Weights of a small transformer language model.
Size: 20 layers, 13.6M parameters.
Architecture: rotary positions, no biases in attention or MLP.
Training: a variant of Muon for these matrices, 395M tokens, 12040 steps.
MLP neurons of a small language model. Each row is named by its layer, matrix (gate and up: input weights; down: output weights) and neuron, and shows model dimensions 112-207. Each number is 500 + 25 x the weight over its row's rms, rounded and kept within 0 to 999. Numbers have three digits each. A neuron's up and down rows have the sign that makes its largest values positive.
Before each neuron's rows, "fires in" lists the words (lower case) most often at its 100 highest values on Wikipedia text that the model never trained on; "fires on" lists the tokens most often at its 100 highest values on Wikipedia text that the model never trained on. A number after a token or word is its count.

fires in: "her" 22, "his" 15, "and" 7, "early" 7, "agreement" 5
fires on: " his" 15, " her" 15, "ement" 8, " and" 7, " Her" 7
L12.gate363:478463510508505482474529474497467549495522471505479504459482468469506499466477455528502466517503549501523476503560531538521513498492493519455485492492513510508489462528478478484537513530523488495498509536497500517479507538509546506494525527499480499465481523516497486493500473486506559481
L12.up363:508523513519534501483553490481490465473474517482434484451538502451534509480537488485494479514483538521505470546543506494535518465529501500508491470523519526464500508482467464488523505532488471499524493500467482509490474480545479526548483519411487528518477502496471488511500536493522524497
L12.down363:502542504527476533441469509507512488521484574484474476489524488505466443485483530476471542518481519482484494475473497495463505505510464551536559494522495482470459510527504527495462483517489499522489493495511475490512541490536446466474504526498481495477503481493502473487499485534526475500

fires in: "also" 43, "his" 6, "illustrated" 4
fires on: " also" 43, " ill" 12, " Her" 7, " His" 6, "li" 5, "i" 4
L3.gate350:526504477486500500467452524495479526528506530507555487457502510490500511498533528501485506514504536484466544485476511490495541480525471526467500499531542476502485542507488482496477531504518505473478478497523488479489487565549442505485532526470543515505485497441535503500509528497515488488
L3.up350:512477505521452464491506495533511489532474509475533535534504500483504506476505548522458516473504517496508504536484509513530476477532537491498467474504485501496515476491529525504541499493472472493513491463485486475539500509545477489501541553523510514494507503490517474491499549519529496516
L3.down350:516528506474516521454460475454488495525495533475536518509509501514510513475517555493471529503485528510509552492480454519477556466473448518501496481531501536527508549516504476481503503524529464481487480501499509496516505547548432510498493503525515485472480510487547533533494496487514476501

fires in: "under" 32, "of" 25, "with" 6
fires on: " under" 40, " of" 25, " with" 6, " O" 5, " L" 5
L13.gate419:483514501501447509516508524502533538479535490553495510501514515503536473493483500540502497433488533526512571525517475502474487528504473483503522499500463480521490500475499505504504496511509486480517483520484490513455488477485517477490484509444518546482511522481485464495501514526498519541
L13.up419:543481538504527507485499471537500517492510496498486544514491526507477484475505496502475506512471502497510494525513494465499518540549513510497438509507504492473505473504495502491446545456492525490505530536483482528477498499532503495490478541520493528475507495546544472486511516497497509486
L13.down419:514519513505529518486503490402500500482535494534514484545515502515501527506448511470536560476505504521498471493473523524483472471520499501496520490507489507513459474475520541517502498505489536517482490522477504498498518476486506466475531494550468522487514514492510506497466504499495480466

fires in: "a" 42, "well" 19, "best" 4
fires on: " a" 43, " well" 19, "y" 6, " best" 4
L14.gate67:490507472498482518559498481464516490538491507493501459505521493482519531498522447531534474501526525469545481508467517486499525527518517520464490496497516516483453463490515484503469518508498461523488523454510514513462501499535505493551530489543535551506480491486508478470492490564500449516
L14.up67:524497483525520509543539516533503494493533455458497485481504534504503495500510455525520519507481476518525467473487483532480457489530490503518511486509519516566549518495464460487467500490543493499540482498475541489530511459436477510476511520510500489526477504470496456533470501457508527520
L14.down67:515490495560515489539489535470517581535482494525525524502535496484482438534477542527525507482500504470537506471523545501500481510584521495486524484492512492493478501464499523475438518493463465511484485510512496474499514484476497508502478467531483475482505527515536482476487536524523492502

fires in: "to" 16, "of" 16, "with" 15, "both" 13, "in" 7, "due" 7
fires on: " to" 16, " of" 16, " with" 15, " both" 13, " in" 7
L15.gate248:509480533465493547473505484494523442510518531519528575515470520553536465512484555459511540485498522531582483511550546478459505479515524507516500482493463477522527524479451508478480485515520483511503515499465520501475488497494509493536483495484488520498505484544489497477476499468500489507
L15.up248:539485480501497539488515492497522520550506507490529495534516510559482529470528505525484490553527514506487493474506487484519415510542482532470500478453488476479511482511462547491466525503522510516523506507503504525527505527499525532495473497478509496489495511484491466491509536460493507486
L15.down248:500494544489516472521463457492477519500507474491512505495491540483530543481481443479504496480478481453465489498516505490508509484510533490509506525522479503536490483518496469509497529513487472497486509506511481494500503540497477519535483494471496547433495512479505534492502454474478494482

fires in: "was" 42, "it" 10, "became" 7, "is" 5
fires on: " was" 41, " It" 9, " became" 7, " is" 5
L10.gate262:539523510481507493500475535481533540536550520479457500482480505519454549523482458545517509526506493544491474511520496505515517571510523505540507514488498519465456489517505502537541526451501492482487527491527498470519499511470531475463503502525507540519503545495509501492491526520522492536
L10.up262:545484486535516490554486474502460480521501457500522505477506504508508498517465517533482506519522482503477451487534498466457483466520508486501505487507512489484503492482555508533535460506497488506519517512497483497489511546497508484501497448493520447512462479510542495515487517518486516545
L10.down262:510470472452485525483504502549546468504506534507502469511437506489516496533464487512501494483478541508542531498483477516488510492542524492540521509497492494464535481516511476484543485494474522519520476515514484476539495505525494549498470493488535519492502481525498491497504531468523504474

fires in: "as" 95
fires on: " as" 96
L13.gate102:512484535511540528459499477435510474558488509497490508527537495524523518511506522504551503530501478522505510496478523489525495466485538492502485507521525470471506543509485506512476486487477531531504528491546532488521504519534477522504509489550525493511509538500492505493440518508486519522
L13.up102:524476509500516476500531484515512483506495494492468505507478480474493493487490482504486511473557482466514515506516503504483497510497480519497522511477535526529479494472519481517486499490499539490468486429511510513512489529494499489524516498547509545502532500548481482568541526465497478482
L13.down102:538480528509519494493486505473496502508493506510467524511514475494525559535512519484511510530474490474475484515508510521482524516513536500543472543523544488549530528481519524536532528511460522505464525502511492528499464529471485459477442534504538500494510491497500515507550476479505502479

fires in: "is" 34, "became" 23, "debut" 5, "listen" 4, "not" 4
fires on: " is" 36, " became" 23, " play" 5, " not" 5, " debut" 5, " List" 4
L4.gate206:496499462504523473437480515493457493517521477506494490462503463495512512509524492501522531502513515531518476481495520515537478525473538472549454498508506571499498450455467525530466514487475535514489517524490506495476477511470503509520536542501495489456497478480502453562488512452519489494
L4.up206:493480526494505481536498483482476511525542510502514488480513487484487485507510528536474492508485517477481528499481500482471500504515486519515501541497516450506502505457530522489515447465524551508461509542483482477501494534503493476525484533449514467543500509476531497469499537511476496532
L4.down206:512505522515519486473509500491461517481554482476440512488510512495479493557518494523459521504464481487498482511524467510519561486503472495495500550506519551513491515527496510492513497484541536504479477512509462500522479509478475530511515507475549512534506494505552449492485498494513496566

fires in: "s" 43, "his" 23, "her" 11, "their" 4
fires on: "'s" 41, " his" 12, " His" 8, " Her" 7
L10.gate525:455477541511549547471498538507549507494467473493446478496485533443480501502483479518473562512511509470496496477500498498480519462462493476505499534533523516498475539522543497481494487466479475490504491483519430501457516574518537518504498525448483485506465495487509494534474477479475521528
L10.up525:524516539514492516511534546510577511498501510493523478474473508524456468506473527490473505497511471525506524462494550509480528472482513532532513479517516488488515486477496502476487507546503490497497487465524449481509491520570468524525494500457501505498454517503506490510487489507472505506
L10.down525:477490527505518473445498478471550488484484483478502536498523487523513512527495531493490481524458535517453473526478507474489518492481525481524534516477482477502509526552518502525495482490492498494479533521493487481524478518460479479525543527541524516512464509479521494525508514524511492476

fires in: "as" 60, "trial" 10, "asia" 4
fires on: " as" 37, " As" 29, " tri" 17, " Tri" 9, "As" 8
L2.gate573:497500511504512471541540468475446448535510481470499503509529467486432481486518504474485479517525484502518522515483489483500497501498555513546475512508515551510498533485477495508504525503457500555472494514519548485521494473514487523491502517505510498492486518529464520535511508490525504460
L2.up573:445477568483466484509519494474473464512471517497494519501479484508473520504531494502475491528541477514507521580501500467481534546507537487525453506486528522519497524503489489491505492459488538504466483507467515523499519475520502490477521492514511487543458507505488484551507494508491530532
L2.down573:498477549490525493493528494510467477525468495484475541461479474482455544507527506510490456524514488477447508499488482480464540514544540521500459517498499479498518524513525471490512488451494517503475449540497526484543471495489517527495469493525487515520481520479474482530526500491498562523

fires in: "as" 63, "and" 7
fires on: " as" 63, " and" 7, "ex" 6
L9.gate300:505512509522514542533506458456483480494501499510492505516502495488508511508521499462523551515516502534523549516499455442521497476464465483502514513562470475493481505501483497499525491448494514522486496524525501485547504491464489508529520485510521531529482477441514509538486491488499505487
L9.up300:509482529500523531483488457502492504513508528490484531499481443529538466473501523508566515489540457529521514519544497495483508465473526530492511504549473481502493482492457502498498481476534507515524505528511530525502506520495515501501506491520500489530500531490518520458506537501491526482
L9.down300:466484570546550484539506451467489498514502467500440509523504498492530486512462461488478501534512507466505518480500472477482499507498480511468477511485508495510499544533499476466508484542491509479504477501497463523497479473476482504525472487530497465502509521485512526510549487499543482497

fires in: "as" 25, "part" 15, "traditional" 6, "species" 5, "either" 4
fires on: " as" 20, " part" 18, " trad" 12, "U" 7, " As" 6
L14.gate370:495514512527463479451462508427518453517505526478518537533491512502529534544515512485442497534487538500464508492537481476501505489487540545551471517488523491485520480501504514499522512500476518561479561513485497489490487539513515497507464470489459516533476514534521464467488504490505492494
L14.up370:518473512487473505499448488475534494533502503507471505521502531497537498512454479527479546484506468547500436533496525495493525488542529474533467526508492533485492491479495490510497539525520499545516477472476503477497468539533540503533500453494476513524503507475454457518480524493501496486
L14.down370:458470531467465521497505472500486491503534545501474476505466504524514492483492482514532480565507475504510499495502532465488500464482492486530499475520483490513490489523504492528553474511429555506485529482513472485527465499456507501499489468455515504511478471465542481478496514512533524485

fires in: "her" 62, "his" 27, "heritage" 5
fires on: " her" 58, " his" 27, " Her" 15
L2.gate307:461526496519473473469507493504500501517496473529455500488495493523458483509462544472458492503519525544495494503472538515518513469449510500470509431525504535507496506521544510530501512493540459488508523512485476508502506568524487528491536517445536508494462469494474477515459482520508494494
L2.up307:547504503479524485477457489488482503440509528513522474489495463492482489526453481489459497460461496520528493516466482450560501428478515489478576479486496519499479486536565493551518515510445466510472515492472503497487453530524466511485505555507495518508464480482502472507497504513467491530
L2.down307:512490475485531543441453497467514489481448484494489498498507484521487537528521480501474514507480507530503503496492506493498516454514472544512470535509490481439491468492473475493510517542529491492500474524505483509461518492538486518497507535513478524522489506492519521493537523508479474492

fires in: "new" 18, "south" 10, "east" 8, "economics" 6, "city" 6, "former" 5
fires on: " New" 20, " South" 10, "conom" 8, " east" 8, " city" 6
L4.gate424:486500460491501453485495491530440506514494511485506479481507502469487507498516520484457504525550516509508482515505533493523487484414530450510488502520471510542481531528499529509479519535521468490467512497518491498523496486482533494508491516520511477499535475493487466512497459499481536523
L4.up424:511476466506499511490488492442471506474531511468519524545521518507440546498516551483511507501498486537460440514474505475474512466538496482471520531515448557543498529496495526501511504442475519535530484433483474480499509510502525529518484501498488504468476474479507501523507472505481500480
L4.down424:478472492514470468480491539510487480470520493505517516495525507438441510523510501472485508487493498459523452496525514537496550464483470548535515520503518511496514519530527527481476489459528503505518459485490453513491510509485506511522508503470511471525474517510510470534484505489483519441

fires in: "his" 34, "s" 28, "and" 10, "her" 8
fires on: " his" 33, "'s" 27, " and" 10, " her" 8, " Pr" 4
L16.gate65:568482547454493510506534471501486473548503488489518522472515521485501479464462477485494525479484523492505475493491519519528491467477531514522534489538464524507448492488521505472496469488546534486507492506497467481470530489499492499469546494531526530525467487474500550521490471538442519501
L16.up65:479507505450517481475503532453519488523501523465550518486510442540472483456496511482497507490515544535486432481501493477513508460453442502530499522521501545436464526510498504527469463492490510501504473490527498506509482514545492522465513505466515512505473494463501505496490534541476473512
L16.down65:497519532532520446482515469474531465505493543561510502465550460458475493486504533494458507488494453498483481506525513520462466474473499494523501540515533521464545507459451510509503488506557461492487481467512490514505583465483533489493481511456497462533491491486484529521514488500521482484

fires in: "well" 37, "embassy" 6, "illustrated" 4, "phonon" 4, "half" 4, "emmy" 4
fires on: " well" 37, " Em" 18, " ill" 12, " ph" 12, " Ph" 8, "yr" 6
L2.gate163:491489474538502465517500490468499517481517521516501457513519478509518487491553530499468485505516562511499516480490521474516495511501463510503510493484514509546508500496459502510457482453523470490489489517488481521479552512494477482511513536502552544505539505525511499459491495500492509488
L2.up163:508483540505532510511496466457484499480507512522514502512457488456486466470527533494464493509525554492513530482502505514511515489475469545478503528479498512526495489507477514514423487488527479509525495531486545519515582500497500495529531497486524466478542441523475493472467548491474478503
L2.down163:458520496486483503526499471413478492493533496533541463502505478502463474503523472518445491470553527472520518512504522510518488510513487483486486502517553559500524492473482504521487500507525482490522488550530498476508549512512472507495522471500501488525520492535489488461509467496467512523

fires in: "york" 32, "well" 13, "together" 8, "illustrated" 4, "historical" 4
fires on: " York" 32, " well" 13, " ill" 12, " acc" 12, " together" 8, " histor" 8
L4.gate34:563476467500522498497482513537465532526531509536519506535534528511485495504492484477515513488500511533501519515462517514462487532450511505481526521513489549464488532505497483517475474501547507466511514521512497476520545471543464489548531536426528498477469536506489534490468481499488497480
L4.up34:542510501528493497497506498470513535510506513497492507510532481523517477499511505487498489525515495479489528507507529490483495514493533539500518538485514526479479490491501503517473454428522474498453501486518489485562509484526517513499511509483523528490541461523524546463534544485494489478
L4.down34:564501524533493497500522526444503545506519533504534528485518523461537521489482511533449461523526481499430525468540506482496489542468503529511483557486516553478485497451502526522489481490503497505495497481511498450555502506501485538490480550487502502484554499519505545509505533550501467499